python train.py --hidden_size=384 --num_key_value_heads=3 --hidden_act="quick_gelu" --norm="layernorm" --norm_eps=1e-05 --attn_scale=0.0884 --init_std_o=0.0 --init_std_up=0.0255 --lr_mult_o=3.0 --lr_head=0.00426 --warmup_steps=200 --decay_fraction=1.0 --batch_tokens=[32768, 65536, 131072]
MLP neurons of a small language model. Each row is named by its layer, matrix (up: input weights) and neuron, and shows model dimensions 48-143. Each number is 128 + 24 x the weight over its row's rms, rounded and kept within 0 to 255.
After each neuron's rows, "fires on" lists the tokens most often at its 100 highest values on Wikipedia text that the model never trained on.

L10.up997 [144 110 109 119  63 107 102 109 145 107 114 172  94 126 126 121 103  88 139 139 139 146 152 124 119 117 173  73 146 169 163  86 100 152 144 131 159 130 160 103 133 119 128  90 154 105 104 125 126 148 101 114 141  93  92 149  97  91 147 127 180 147 123 169 146 105 124 119 138 131 117  95 149 135 152 159  89 112 119 123 135 125  64 183 104 130 152 147 101 100 128 161 105 127 122 171]
fires on: "===", ".", "==", "-", " |", " in"

L10.up520 [155 128 131  75 141 136 153 121 124 137 127 167 136 120 155 138 116 106 129 122 117 111 165 120 143 102  66 140 196 147 160 138 121 118 155 117 108 140  79 119 130 140 143 146 152  91 149 167 161 104 140 127 111 199 132 109 139 107  82 132 111 152 116 163 172 109 150 104 140 155 147 121 107 117 131 136  96 143 103  92 107 101  85 167 111 104 142 121 152 118  83 112 127 150 102 146]
fires on: " N", " (", "-", "N", " |", "ind"

L5.up945 [134 152 140 123 143 132 102 113 139 104 168 158 160 142 101 103 159 136 131 118  89 151 147 140 159 167 136 141 174 126 135 118 144 147 127 105 128 113 129 164 141 142 135 127  96 123 122 137 115  95 127 161 122 146 129 134 118 153 104 155  72 140 109 188 107 146 143 134 116 136 123 165 173 132 145 125 140 164 123 142 159 114 146 160  98 149  75 141 132 120 116 162 126 110  91 122]
fires on: " of", ",", " in", " |", " as", "),"

L5.up40 [116 136 160 117 122 181 109 113 130 164 146  98 165 112 128  96 145 152  75 125 126 161 147 114 128 133 172 104 114  78  96 125 135  87 142 111 126  83 126 106 161  95 126 132 120 126  91 146 142 148 136 140  70 100  92  87 145 128 141 121 137  88 121 203 103 155 106  80 158 114 113 129 146 106 122 118 108 164 148 110  95 139 134 145 129 164  99 138 150 153 121  91 154 109 157 128]
fires on: ",", " (", "\",", "',", ":"

L7.up505 [129 108  95 165 177  87 132  65 106 136 124 121 145 120 124 146  77 124 119 139  92 104 121 144 145 134 127 138  94 144 175 115 120 137 120 157 124 144 162 154 146 121 134  98 146 113 112 113 122  62 129 167 120 120  93 156  94 132 126 134 186 137 113 162 107 130 144 127 122 135 113 161 155 154 116 144 100  97 115 139 180 138 117 126 141 112  99 145 127 123 135 148 113 119 124 111]
fires on: "–", " \"", "\n", " 17"

L4.up1492 [ 87 118 135 173  97 138 155 142 183 152 135 183 130 159 127 123  72 124 165  94 140 142 168  83 135 153 129 123 111 135 127 128 139 137  87 185 103 116 115 134 119 161 131 136 154 100 120 122 134 144 135  99 124 148 183 173 125 146 134 119 123 151 109 161 152 124 150 113 143 103 110 116 126 105  72 149 154 109 132 147 145 118 128 162 113  94 139  96 131 131 100 155 133  86 147 108]
fires on: ",", " business", " in", " 19", ":", " Mc"

L10.up762 [135 123 114 125  91 188 134 137 161 128 116 128  90 105 122 125 168 157 137 116 126 145 135 104 121 116 158 123 136 130  77 136 163 157 120 118 135 182 106 107 116 118 164 167 106 131 183 131 152 109 102 139 160 143 109 145 111 138 128 144 132  95 142 100 143 121 103  98 147 138 159 114 133 130 146 140 120 132 149 111 114 120 105 118 139 126 109 155 173 149  88  78 163 115 126 130]
fires on: " most", " and", "ly", " more", " very", ","

L4.up1252 [139 135 145  49 152 118 126 139 180  86  94 111  78 131 128 170 134 131 105 130 121  95 146  97 114 141 107  98 120 122 131 120  92 149 129 141 163 103 154 137  94 124 134 125 143 133  77 119 100 145 132 145 127  97 157 147 103 169 124 135 112 107 128 144 113 181 108 125 133 172 163  94 111 105 160  82 131 116 155 127  85 136 143 128 162 111 190  98 119 108 155  92 153 139 117 132]
fires on: " high", " High", "on", "in", " Fed", " strong"

L4.up1185 [122 162 147 131 139 127 153 110 113 141 120 158 141 150 154 125 127 121 121  91 148 100 144 169 153 117 143 125 130 116 142 116 148 112  99 157 110 156 123 109 170  81 115 103 117 154 134 128  82 132 140 111 124 113 119 132 125 150  73 141 156 149 130 104 137 125 165 134 123 125  84 101 122  99 144 172 132 128 127 131 148 123  89 125 139 168 170 119 116 126 171 125 129 166 128 134]
fires on: "an", "ens", "h", " min", "ult", "at"

L10.up704 [ 95 118 143  68 102 110 119 209 117 135 131 122 172 123 127 107 183 130 139 165 145 104 159 137 183  86 154 134 124 148 146 116 137 134  92 127 108 154 160  92 131 131 118 123 154  97 172 134 104 132 126 133  95  99 140  71 116 145 113 160 113 116 150 160 124 151 115 112 125  93 166 121 184 134 125 113  95 152 153  86 159 121 110 159 111 202 106 109 114 112 144 148  69 112 122 156]
fires on: ",", " and", " in", " of", " |", "ine"

L4.up1183 [122  81 130 162 137 171  92 126 103 170 125 115 148  84 175 139 123 147 136 106 137 109 127  98 162 160 153 103 168  60 158 138 146 127 159 129 117 137 153 135 130 149 106 101 176 103 131 105 115 124 132  93 122 107 140 132 139 130  86 123 131  96 123 165 123 134 160 166 138 168 145 132 142  91 116 110 154 139  67 143 106 127 121 126 141 115  79 128 148 144 125 163 129 141 145  93]
fires on: ",", " and", " from", "),"

L4.up1347 [136 169 125 113 159 133 171 129 139 109 147 112 117 165 150 119 103 136  72 101  96 127 124 172 143 140 144 123 107 124 180 125 157 132  92 131 113 138 177  57  67  75 145 137 185 143 137 158  78 163 134 108 127 102 143 131 134 119 129  84 168 157 163 103 136 114 117 147 127 103 156 145 136  68  83 105 145 134  92 133 148 132 147 129 159 153 126 116 165 155 108 172 125 155 160 122]
fires on: "at", "an", "n", "al", "un", "or"

L5.up1460 [148 162 135 134 141 108 117  84 153 140 123 166 145  79 108 132 136 127 127 108 144 184 121 136  80 155 145 102 108 129 123 132 140 154 111 177 117  58 119 113 132 111 184 142 152 148 136 170 120 147 113  97 139 104 107 147 127  93 159 117 159 127 108 151  94 119 148  98 161 135 153 129 111 107  76 118 124 168  86 136 146 159 133 125 131 150 104 160 163 120  98  84 188 176 151 151]
fires on: " until", " since", " (", "—", "),", ","

L4.up1200 [ 92 153 118 126 133 147  96  85 135  92 160 133 151 138  99 117 155  81 164 120 106 122 123 110 131 100 137 122 106  98  93 121 140 173 139 124  90 187 111 123 112 139  62  67 136 122 136 118 173 111 110 129 128 134 108 139 109 139 172  93  92 142 132  90 128 102 117 130 114 144 142  72 147  92  80 156 156 137 137  91 137 142 147 114  76 121 112 142 134  72 147 115 109 146 127 103]
fires on: "S", "ag", "s", "A", "D", ";"

L4.up36 [123  89  65 143  96 110 121 115 103 142 140 121 163  84 163 120  99 125 126 126 144 164 165 122 107 103 110 146 124 110 144  87 120 150 152 122 133 122  82 122 109 103 139  89 176 116  90 115 122 107 166 164 142 136  96 133 145 121 134  99  83 112 135 119 119 118  98 157 149 136 130 145 119  65 148 129  87  95 124 137 136  98 148  94  63 177 108 171 143 140  98 145 132 140 120 127]
fires on: "s", "els", "es", "ions", "ents"

L10.up1370 [153 186 137  91  94 134 127 119 153 130 135 169 131 116 135 111 135 137 128 132 113 131 127 127  96  95 169 124 131 128 136 121 141 130 123  83 109  85 161  89 147 127 104  77 119 137 161 156 108 113 108 153 143 119 152 125 133 122 113 142  85 119 129 147  70 122 106 114 147  79 136 121 171 114 112 131 136 156 120 119 116 111  79 117 133 123 108 148 118  96 166 126 107 135 136 126]
fires on: " in", "|", " |", " and", " (", "ied"

L10.up1066 [129 129 125 146 145 115 147 130 175  92 123 183 132 149 150 114 135 131 137 117 124 143 187 114 101 134  96 134 121 120 116 153 122 125 135 176 135 191 129 142 157 145 170 128 161 148 141 107 128 125 125 106 125 139 105 134 114  92 105 136 138 142 126 176 107 131 174  93 144  75 107 104 131 117  87 142 111 121  89 131 126 147 141 115 157 158 120 114 115 134  91 129 102 123 136 163]
fires on: ":", "',", " |", ",", "-", "):"

L10.up830 [107 116 149  97 134  55 124 143 152 159 164 120 105  81 132 128 118 134 112  91 131 158 105 130 120 127 118 120 118 123 167 134  88  97 102 124 112 156  84 157 112 158  97 118  60 115 112 162 131 112 137 102 160 133  93  72 124 130 134 127  98  96 113 125 129  94 112 126 110 143 123 157 116  92 143  98 137 139 133 113 138 106 157 131 123  99 113 150 164 107 118 123 146 169 123 116]
fires on: " g", "arri", " as"

L10.up875 [160 133  94 131 148  81 161 125 146  87 152 109 137 128 113 114 128 120 177  82 142  93 106 106 142 125 135  98 129 134 137 107 120 177 179 121  91 154 127 128 135 117 129 103 147 142 125 133 136 118 138 158 105 129  92 126 130 123 146 122 141 111 112 118  98 155 116 118 134 134  96  80 140  96 195 108 135 125 131 180 133 135 149 163 115 150 109 107 116 106 103 149 135 142 111 129]
fires on: " |", ".", " wrote", "ography", ":"

L10.up430 [118 113 106 121 107 137 102 150 114  98 113 109 107  93 114 137 156 145  96 110 135 133 153 130 122 100  97 112 126 123 134 109 116 128 155 171 101 119 108 119 130 147 121 119 119  99 134 173 156 105 124 117 144 162 132  92 115  92 119  84 149 187 153 159 129 133 146 147 101 152 127 138 116 111 156 133  99 120 139 113 131 126 112 115 129 134 100 134 151 116 153 116 102 104 130 120]
fires on: " |", "|", "-", "On", " on"

L7.up233 [118 157 140 157 121  96  96 105 146 113 108 133 160 113 136 108 124 160 160 127 150 107 111 122 182 141 132  78 128 112  59 125 152 172 121 119 149 112 173 126 113 149 128  94 165 118 113 138 123 109 137 156  87  81 136 122 128 147 100 120 122 126 119 140  96 146 150 121 143 124 134 133  99 119  98 159 138 110 107 124 107 126 146 124  89  95 134 100 133 172 158 117  99 126 136  96]
fires on: " and", " of", " by", " in", ","

L4.up1306 [ 93 105 139 130 169 162 150 152 120 160 142 139 120 153 125 153 114 124 100 104 135 144 160 164 181 110 141 133 176 131 103 163 129 147 137 150 141 124 142 122 141 112 119 138 109 101 136 139 124 170  88 136  91  91 124 134 143  99 135 127 121 128 154 132  94 104 127 121 112  74 103 122 124 119 121  77  98 165 119 180 146 157  75  84 134 136 110 124 118 120 135  82 146 132 112 113]
fires on: "it", ".", "ac", "ik", "op", " when"

L7.up1346 [163 152 109 156 139 131 153 133 126 162 118 146 139 144 119 149 145 108 140 102 108 101 124 141  88 140 166  56 159 125 140 138 136 174 167 106 119 115 132 144 130 134 112 135 159 139 116 126 175 112 131 141  47 139 127 128 135  87  92  85  97 108 152 145 142 116 139 111 129 108  98 138 138 175  99 132  97 134 125 145 101 143 103 155 132 151 148 121 165 133 140 133 115 164 129 111]
fires on: " of", " Sh", " is", " for", "d"

L5.up1109 [ 78 106 134 159 109 144  89 139 137 147 125 121 172 109 113 100  81 122 126 126 183 124 154 132 144 100 172 100 120  96 150 128  98  96 106 117 195 139 123 168 130 103 129  68 128 126  94 146 111 150 116 144 150 137 129 110 123  94 135 161 150 150 134 175 185 124 134 106 133 109 148 138 140 107 130 118 144 140 144 112 164 106 170 132 150 124  99  90  95 112 158 129 104 157 121  99]
fires on: "-", "\".", " the", "o", " and"

L5.up165 [145 124 134 137 132 154 163 157 129  99 123 100 148  92 143 131  91  77 123 125 143 118 126 144 139 115 107  94 156 181 143 102 146 113  90 118 146 165 122  69 104  99 126 142 166 161  89 148 160 154 118 127 131 112 157  69 156 153  93 118 145 103 142 142 136 194 132 151 128 134 110 126 131 161 123 119 129 108 106 148  82 144 113 121  96 100 126 127 139 122 136 165 116 136 124 155]
fires on: "-", " un", " med", " Med", " Techn"

L5.up1174 [106 151 145 122 127 116 149 158 100 106 131 101 179 127 119 140 103 157 148 123 121 103 144 116 125 160 126 115 124 136 141 147 142 153 135 153 104 140 101 127  53 120 108 134 133  95 149  94 143 132 151 145 164 153 164 153 145 115 181 149 149 133 144 127 110 210 127 160 125 122 134 138 105 142 127 158 123 123 124 124 112 106 176  87 107 116 167  80 109 140 186 128 112 129 137 147]
fires on: " serv", " Dr", " Conn", " D", "ip", "ab"

L10.up1036 [124 132  88 140 135 105 112 143 112 102 142 139 165 130 137  93 137 117 139 107 103 141 169  93  84 119 106 130  85 157 139  89 110 108 137 119 146 128 128 121 119 135 132 145 125 151 121 163 137 122 113 116 153 156 108  77 149 115 135 129 111 104  88 115 141 105 118 130 112 141 137 137 106  74 135 137 156  92  94 102 180 152  83 121 124 117 153 118 132 114  73 111  77 109 157 147]
fires on: "l", "h", " o", " l", " c", " pro"

L5.up1168 [132 150 128 124  95 134  64 124 151 149 132 147 163 130 141 133 144 106 122 164 145 146 153 119 140 111  96 123 158 123 157 160 160 134 126  94 165 119 152 152 131 124 131 110 131 169  97 135 132  82 146 115 113 109 120 103 117 115  87 123  77 146 109 159 112 117 133  89 152 105  97 167  94 141 126 144 153 151 146 167 114 129 111 133 133 132 167 106 119 133 168 124 166 148 124 110]
fires on: " of", " track", " near"

L10.up363 [127 114 125  87 153 138 133 101 102 140 176 132 164 152 106 155 145 104 165 126 137 116 127 129 115 111  97  98  98 133 141 125  96 122 172 149 102 165 178 135 122 152  98 124 118 125 125 142 136 116 157 127 115 131 136 150 123 163 123 115 139 162 131 102 157 120 129 130 191  87 143 104 113 145 124 124 154 148 102 112  89 152 113 124 115 140 132 139 131  76  95 115 157 140 152 100]
fires on: " |", "el", " of", "ud"

L4.up1394 [152  93 144 151 147  97 112 108 165 140 125 108 115 115 116 113  99 178 122  84 107 145 152  89 152 157 140 102 119 114 119 102 132 124 147 127 142  76 117 150 147 152  93 132 149  84  95 125 144 135 111 107 131 126 138 153 152 145  92 135 117 126 113 131 158 141 123 133 114 140 138 111 150 129 116 174 129 186  83  97 128 122 103 150 162 135 114 157 174 139 126 163 116 112 109 120]
fires on: ",", " ;", " as", "),"

L5.up185 [158 128 128 168  83 146 111 155 141  90 141 160 112  84 119  93 137 138 152 121 110 150 160  69 115  89 128 146  85 142 127  91 145 133 144 141 120 138 150 133 121 119 139 135 114 110 128 126 143  89  85 118 115 175 136 121 144 154 130 145  86 158 125 107 134 149 102  63  97 122 176 128 143 155 109 128 163 121 130 140 126  93 108 112 134 141 146 159 179 143 120 114 141 101 107 176]
fires on: " a", " most", " an", " and", ","

L10.up1313 [105 130  91  93 170  91 150 144 159 112 126 130  94  93 132 129 127 100 125 148 118 161 126 147 124 116 131 127 150 150 162 150 141 157 127  97 125 145 100 150 165 153 117 147 110 114 106 161 139 149 176 145 171 154 121  94  89 150  83 142 142 111 108 125 155 127 129 158 159 110 152 147 113 127 121 121 181 101 101 134 133 117 136 122 122 161 116 144 147 123 156 127  66 161 122 141]
fires on: " g", "or", " d", " reg", "D", " h"

L10.up241 [153  78 130 121 123 131 110 131 105 137 147 137 108 112 103  73 112 164  78 123 102 122 180  78 136  98 131 148 100 146 158 113 146 149 123 125 109 126  99 124 147 168 137 173 178 118 131 138 183 137  99 118 118 153 132 134 107 126 123 132 110 151  99 122 128 115 103 107 107 122 187 162 105 125 110 109 118 121 142 133 148 145 155 174 141 148 112 107 129 149  91 120 155 172  72 105]
fires on: " and", " was", " as", ",", " |"

L10.up1236 [ 94 131 157 135 120 142 131 135 150  84 153 151 123 155  93 135 121 107 186 134  98  54 113 102 118  79 174 119 112 117 122 137 101 118 105 137 129 133 139 137 148 103 151 109 155 117 109 130 157 144 131  98 152 132 105 123 136 109 188  93 159 123 105 190 106 111 116 132 154  82 127 105 164 156 161 109 135 129 113 123  62 161  99 134 135 176  94 136  70  62 104 130 176 126 128 117]
fires on: " of", " and", " for", " in", " |"

L5.up78 [106 134 103 166 137 131 112  92 157  85 142  98 137 119 121  99 148 122 125 158  73 125 173 110  78 120 135 114  90 157 141 133 121 114 148 131 102 161 141 162 127 117 182 132 120  77 153 119 122 125 116 122 146 144 117 105 130 107 125  97 152  82 123 146 122 158 129  94 169 102 170 141 114 161  99 179 132 106  92 143 185 134 168 162 122 162 123 167 124 111 122 114 146 113 131 106]
fires on: "\n", " 17", "==="

L5.up119 [114 126 155 113  98 175 160 148 154 109 172 157 144  96 162 128 106 130  82 116 110 161 117 119 126 112 115 115 157  93 132 119 100 114 142 171  91 151 134 170 146 121 149 106 140  96 133 142 128 134 139  95 167 104 144 117 120 102 210 114 126 129 158 138 136 147 111 140 121 142  70  87 140 122  88  90 153 154 158 113  99 148 136 120 105 117 107 107 112 153 139 156 110 122 106  79]
fires on: "\n", " 0", " ", "it", " a"

L5.up386 [ 47 131 115  98  87  76 139 120 107  99 119 131 133 161 129 100  92 143 113 151 151 149 135 101  94 110 165 121  89 143 140 162 145 149 101 158 101 128 136 119 114 135 136 132 146 124  96 134 172 113 146 107 109 126 109 128 165 113  96  84 149 131  71 122 125 166  96  90 156 159  95 129 163 160 126  93 135 112  86 114 125 136 116 146 115 124 122 125 119  95 155 106 159 128 128  98]
fires on: " c", "1", "c"

L10.up1341 [155 139  88 148 119 100 137 178 114 138 127 165 177 135  96  80 147 102 159 119 110  87 140 116 115  92 129 105 112 109 161  79 126 112 111 149 160 153 134 146 124  74 139 131 114 183  98 104 143 132  96 168  94 107 103  82 110 101 145 128 149 118  81 105 128 153 153 154 169  96 138  86 137 127 125 120 132 134  99 145 133 128 143  94  87 107 127 130 125  85 162 128 145 114 111 144]
fires on: ".", " |", ":", ")", "\n"

L10.up476 [ 79 138  83 144 121 140 153 101 148 110 150 169 153 110 124 142 126 127 127 125 128 110 154 117 125  65 148 101 150 107  81 110  98 113 130 137 111 127 137 114 114 120 174  63 179 104 108 156 116 134 109 126 166 131 121 134 130 117 138 103 121 139 127 149 118 139 141 135 107 106  91 128 125 108  93 122 134 130 117 109 124 145 122 128  70 165 118 138 161 106 134 147 140 105 107 134]
fires on: "S", "s", "ters"

L4.up40 [ 95 100 141 102  69 132 127  58 120 135 113 129 112 125 168 112 148 141 119 116 149 149 140 159 124 104 112 124 156 148 112 116 132 115 119  61 155 125 144 177 144 107 127 124  99  85 164 128 114 132 145 120 181 149 150 118 155 130 130 179 127 133 174  93 160 125 134 117 101  92 136 108  95 161 158 137 108 163 187 156 140 142 126 118 106 108  96 105 115 119  92 118 109 108 155 134]
fires on: "\n", "ü", " the", "-", " is", "ial"

L10.up1139 [ 84 153 155 139  98 133  71 167 129 128 143 148 126 108 105 137 120  94 136 127  97 132 138 111 113 107 168 103 131 100 107 106 143 131 120 181 139 112 130 129 101 104 125 145 157 114 152 114 119 146 124  98  85  92 169 107 128 130 141 164 114  80 109 140 153 127 136 116 147 101 128  98 145 101 133 102 143  38 109  80 108  99 108 177 140 117 136 113 105 104 128 118 148 133 132 164]
fires on: " in", " on", " In", " of", "In"

L7.up463 [103 130 121 148 158 141 147 100 173 139 147 148 126 133 139 139  78 137 121  82  97 136 113 140 133 183 126 140 120 128 122 173 155 125 161 171 113  78 137 115 133  75 108 130 134 132 197 125 142 150 110 121 144 101 119 143 170 103 132 150 108 107 122 138 103 120 156 164 131 143 165 152 143 139  90 112 141 165 108 174 136 101 175 103  55 122 136  81 143 116  97 112 132 107 174 122]
fires on: " is", " was", ")", " election"

L5.up1471 [170 131 131 111 150 145  83 144 134 142 158 128 160 145 151 111 148 135 123 102  70 109 151 145 130 145 152 168 143 126 103 119 108 154  62 129 178 127 131 133 107 130 125 155 150 100 159 135 102 132 125 157 118 107 126 123 131 150 128 147 105 136 109  97  96 158 168 143 105 119 126 138 118 105  88 108  83 112  82 142 159 154 130 150 155 134 129 108 129 113 154 185 132 120  99 157]
fires on: ",", " (", ";", ")", "),", " of"

L5.up1162 [170 126 164 135 120  94  80  76 128 144 118 149 105 109 101 123 104 101 104 155 114 131 101 154 121 147 117 130 158  93 133 111 120 169 153 127 122  82 126 173 154 106 115 100 129 122 163 133 137 151 133 121 177 141 125  79 131 145 100  62 150 173 131 145 185 158 142 143 161 136 108 112  85 127 116 142 146 125 111 153 108 144 130 118 153 160 156 120 131 122 132 121 127 159 137 161]
fires on: " /", ":", "us", ".", "ion", "/"

L10.up849 [107 132 159 143 152 112 133 109 105  90 176 112 120 121  97  89 138 119 117 128 100  77 165  83 146  86 107 116 141 115 160 130 111 127 117  88 127 143 136 142 148 138 129 187 156 136 124  89 165 149 122  96 147 137 131 153 112 151 141 150 141 137 142 112 142 135 148 117 101 100 153 112 180 168 141  86 150 100  90 180 110 119 114 168 149 162 119 142 153 109 109 135  93 141 171  86]
fires on: " and", ",", " &", " |"

L7.up1250 [126 106 121 155  96 132 104 103 115 117 148 136 156 123 140 114  43 120 144 145  99 123 139 102  98 117 114 119 142 150  53 116 123  99 124 123 150 108 140 117 150 119 160 162 141 124 153 123  86 123 164 153 137 130 154  93  95 142 106 125 162 138 129 142  89 145 164 104 154 127 145 132 126 125 104  91 143 116 138 113 134 104 152 155 137 142 129 153 151 148 157 164 160 120 144 156]
fires on: " pre", " such", "ou", ":", "ask", " not"

L4.up951 [ 73 149 105  90  84 173 132 120 123 139 120 122 107 165 116 175 131 128 158 113 155 124 111 158 140 138 100 173 114 180 128 162 120 155 132 163 146 126 127  83 149 101 109 100 138 125 128 148 154 118 121 119 124 153  66 136 102 178 142 123 118 121 101 133 136 167 132  92 129 125 147 152 164 133 153 145 116 128 166  94 135 125 107 125 117 134 153 117 101 139 105 140 173 161 168 120]
fires on: " s", " in", " m", "ab", "ed"

L4.up521 [161 126 144 113 143  85 110 146 111 121 121 147 100 143 115 118 104 100 151 136 128 121 156 114  85 123 128 134 137 123  81 118 144 125 177 142 139 146 102 138 188 117 144 128 163 122 136 117 116 140 165  87 179 111 112  77  79 137 103 126 145 118 127 160 135 138 127 137 137 152 133 123 134 111 101 120  87 158 165 128 113 115 135  76 127 121 135 173 128 148 172  95 147 147 144 110]
fires on: ".", " not", " name", ":", "led", "\n"

L10.up814 [118 128  91 101 119 165 144 129 142 142 189 128 154 191 101  89 151 102  92  88 139 135 135 140 117 102 123 140 140 103  89 115 135 158  96 150 143 150  95 128  82 140 141 135 138  97 100 159 102 127 114 122 136  58 155 176 115 107  95 129  84 141 151 118  99 128 131 144 103 120 134 124 154 141 140 135 121 125 130 110 146 152 130 142 103 151 142 112 157 130 133 150 202 131 115 121]
fires on: " with", ",", " b", ";"

L7.up678 [170  87 138 139  84 159 139  94 161 115 111 141 134 120 135 115 118 166 160 141 113 170  91 128 120 139 104 126 128 103 111 101 127 137 132 154 129 170  83 147 134 109 137  95 127 149 103 147 111 130 153 124 159  84 140 124 109 132 109 138 110 132 140  93  97 180 143 106  91 129 137 163 145 133 121 117 116 127 138 132  77 110 117 107 147 128 138 119 110 149 177 125  92 143 132 131]
fires on: " ch", "f", "ic", " def", "ch", " rep"

L10.up12 [ 82 126 145 137 134 141 113 102 153  80 137 140 135 154 120 139 145 117 146 137 140 134 132 124 191 121 129 123 123 141 158 113 166 163  95  87 115 106 126 116 103 118 180 152 153 129 145 163 133 165 140 168 130 114 126 121 103 146 173 128 124 143 132 140 114 119 133 196 144 107 126 100 143 136  88 181 157 137 116 144 125  95 133 105 141 148 137 124 160 163 181 100  87 167 126 125]
fires on: "t", "at", "k", "it", "an", "h"

L7.up1238 [102 113 133 103 113  90  58 104 148 110 148 136 126 123 140 139 133 101  96 132 114 165 149 103 106 140 161 187 140 125 137 110 125 156 100 119 166 150 139 116 101  99  96 108 128 123 138 153 143 138 156 132 177 151 152 106 140 140 123 146 112 147 143 109 153 154 156 138 129 127 136 167 135 126 151 161 136 142 100 104 132 132 164  97 108 128  92 101 132 114 137 138 101 127 153 136]
fires on: " the", "-", " 1970", " 1980", " early", " 19"

L5.up1380 [ 73 128 113 115 149 138 121 153  97 136 123 138 108 107 105 150 127 165 148 136 111 105 163 164 102 149 153 162 103 108  94 130  85 120 114 161 156 108 143 108 127 129  93  63 187  93 115 157 185 131 110 150 125 130 131 136  98  98 127 132 134 142  84 111 138 159 111 115 127 144 123 128 159 145 143 146 125 122 101 125 123 131 121 139 122 136 138 118 123 108 133 145 128 149 109 134]
fires on: " c", "ur", "ri", " sur", "u"

L7.up981 [132 131 116 114 131 135 124 116 168  80 122 131 104  93 151 174 123 119 119 148 135 165 116 100 104 102 100 106 156 102 179 153 160 138  93 125 126 122 109 140 125 115 144 147 122 164 139 129  86 114 181 122 116 142 157 106 181 135 151 162 121 145 130  86 143 114 160 146 150  55 138  55 141 142 105 128 116 129 142  93 130 113 174 130 135 121 149 173 125 153 136 130  91 141 120 128]
fires on: "g", " to", "it", "ick", "t", "ing"

L7.up1199 [119 153 108 128 111 182 115 124 137 147 192 132 148 109 133 136 125 160 107  99 129 100 129 108 169 160 123 125 109 159 127 121 167 150 120 123 142 132 110 133 129  95 125 131 134 130 128 125 149 113  72 149 131 114 105 123 111 113 148 105 143 107 121 133 117 128 115 100 131 131 153 117 157 145 107 108 128 165  95 136 101 116 131 119 134 101  89 112 131 116 134  70  97 134 161 155]
fires on: "\"", " is", " was", ",", ")", "\","

L5.up340 [ 98  93 113 132 145 139 108 110 128 124 119 136 117  89 161 171 106  86 135 126  83 120 118 108 115 122 127 122  93 108 132 140 141 175 132 197 149  87 133 129 119 137 128  72 144 107 130 124  95 123 169 100 119 101 120 119 143  95 130 110  87 111 113 128 113 122 135 159 111 145  98 134  96  89 147 106 126 127 122 142 112 111 169  83 131 135 137 117 168 120  97 137 144 173  95  94]
fires on: "s", "els", "ells", "es", "ops", "ings"

L5.up715 [147 218 111  77 145 160 123  85 147 107 141 108 122 110 131 145 105 135 143 126 121 121 110 177 160  84 124 126 116 149 129 133 157 125 122 112 195  96 151 144 110 130 120  86 115 121 122 151 113  96 103 126 140 105  88 115 132 135 171 149 111 124 149  79 166  94 111 121 109 119 147 128  93 135 156  66 100 145 113 108 163 143 118  97 110 126 166 155 127 160 134 146 101 160 131 154]
fires on: ".", ".\"", "es", "arg", " to"

L5.up174 [154 124 104 115  85 119 152 117 141 143  74 114 120 102 105 149 137 156 174 110 112 144 164 123 157 129 114 115  77 164 137 164 134 100 155 160 155 104 107 140 125 144  90 127 112 142 105 156  84 147 109 140 144 141 115 155 112 111 102 125 162 166 120 110 134 108 128 128 131 126 141  89  96 169  98 101 127 154 135 135 102  73 136 117 147 164 168  81 127 117 141 105 148 192 132 130]
fires on: " St", "St", " East", " Championship"

L4.up89 [103 121 148 174 119  97 104 131 107 151 122 122 116 102 150 134 164 106 111 130 150 124 174 136  92 123 119 107 126 132 184 147 166 184  96 155 148 131 159 145 127  89 118  80  97 179 109 115 117 161 166 129 130 134 144 124 137 159  89 166 123 112 129 137 137 126  79 136 165 135 143 124 117 116 117 110 170 146 183 161 104 117 113 151 153 139 111 136  48 104  99  95  94 142 116 146]
fires on: " of", "’", "i", "iv", "ak", "ad"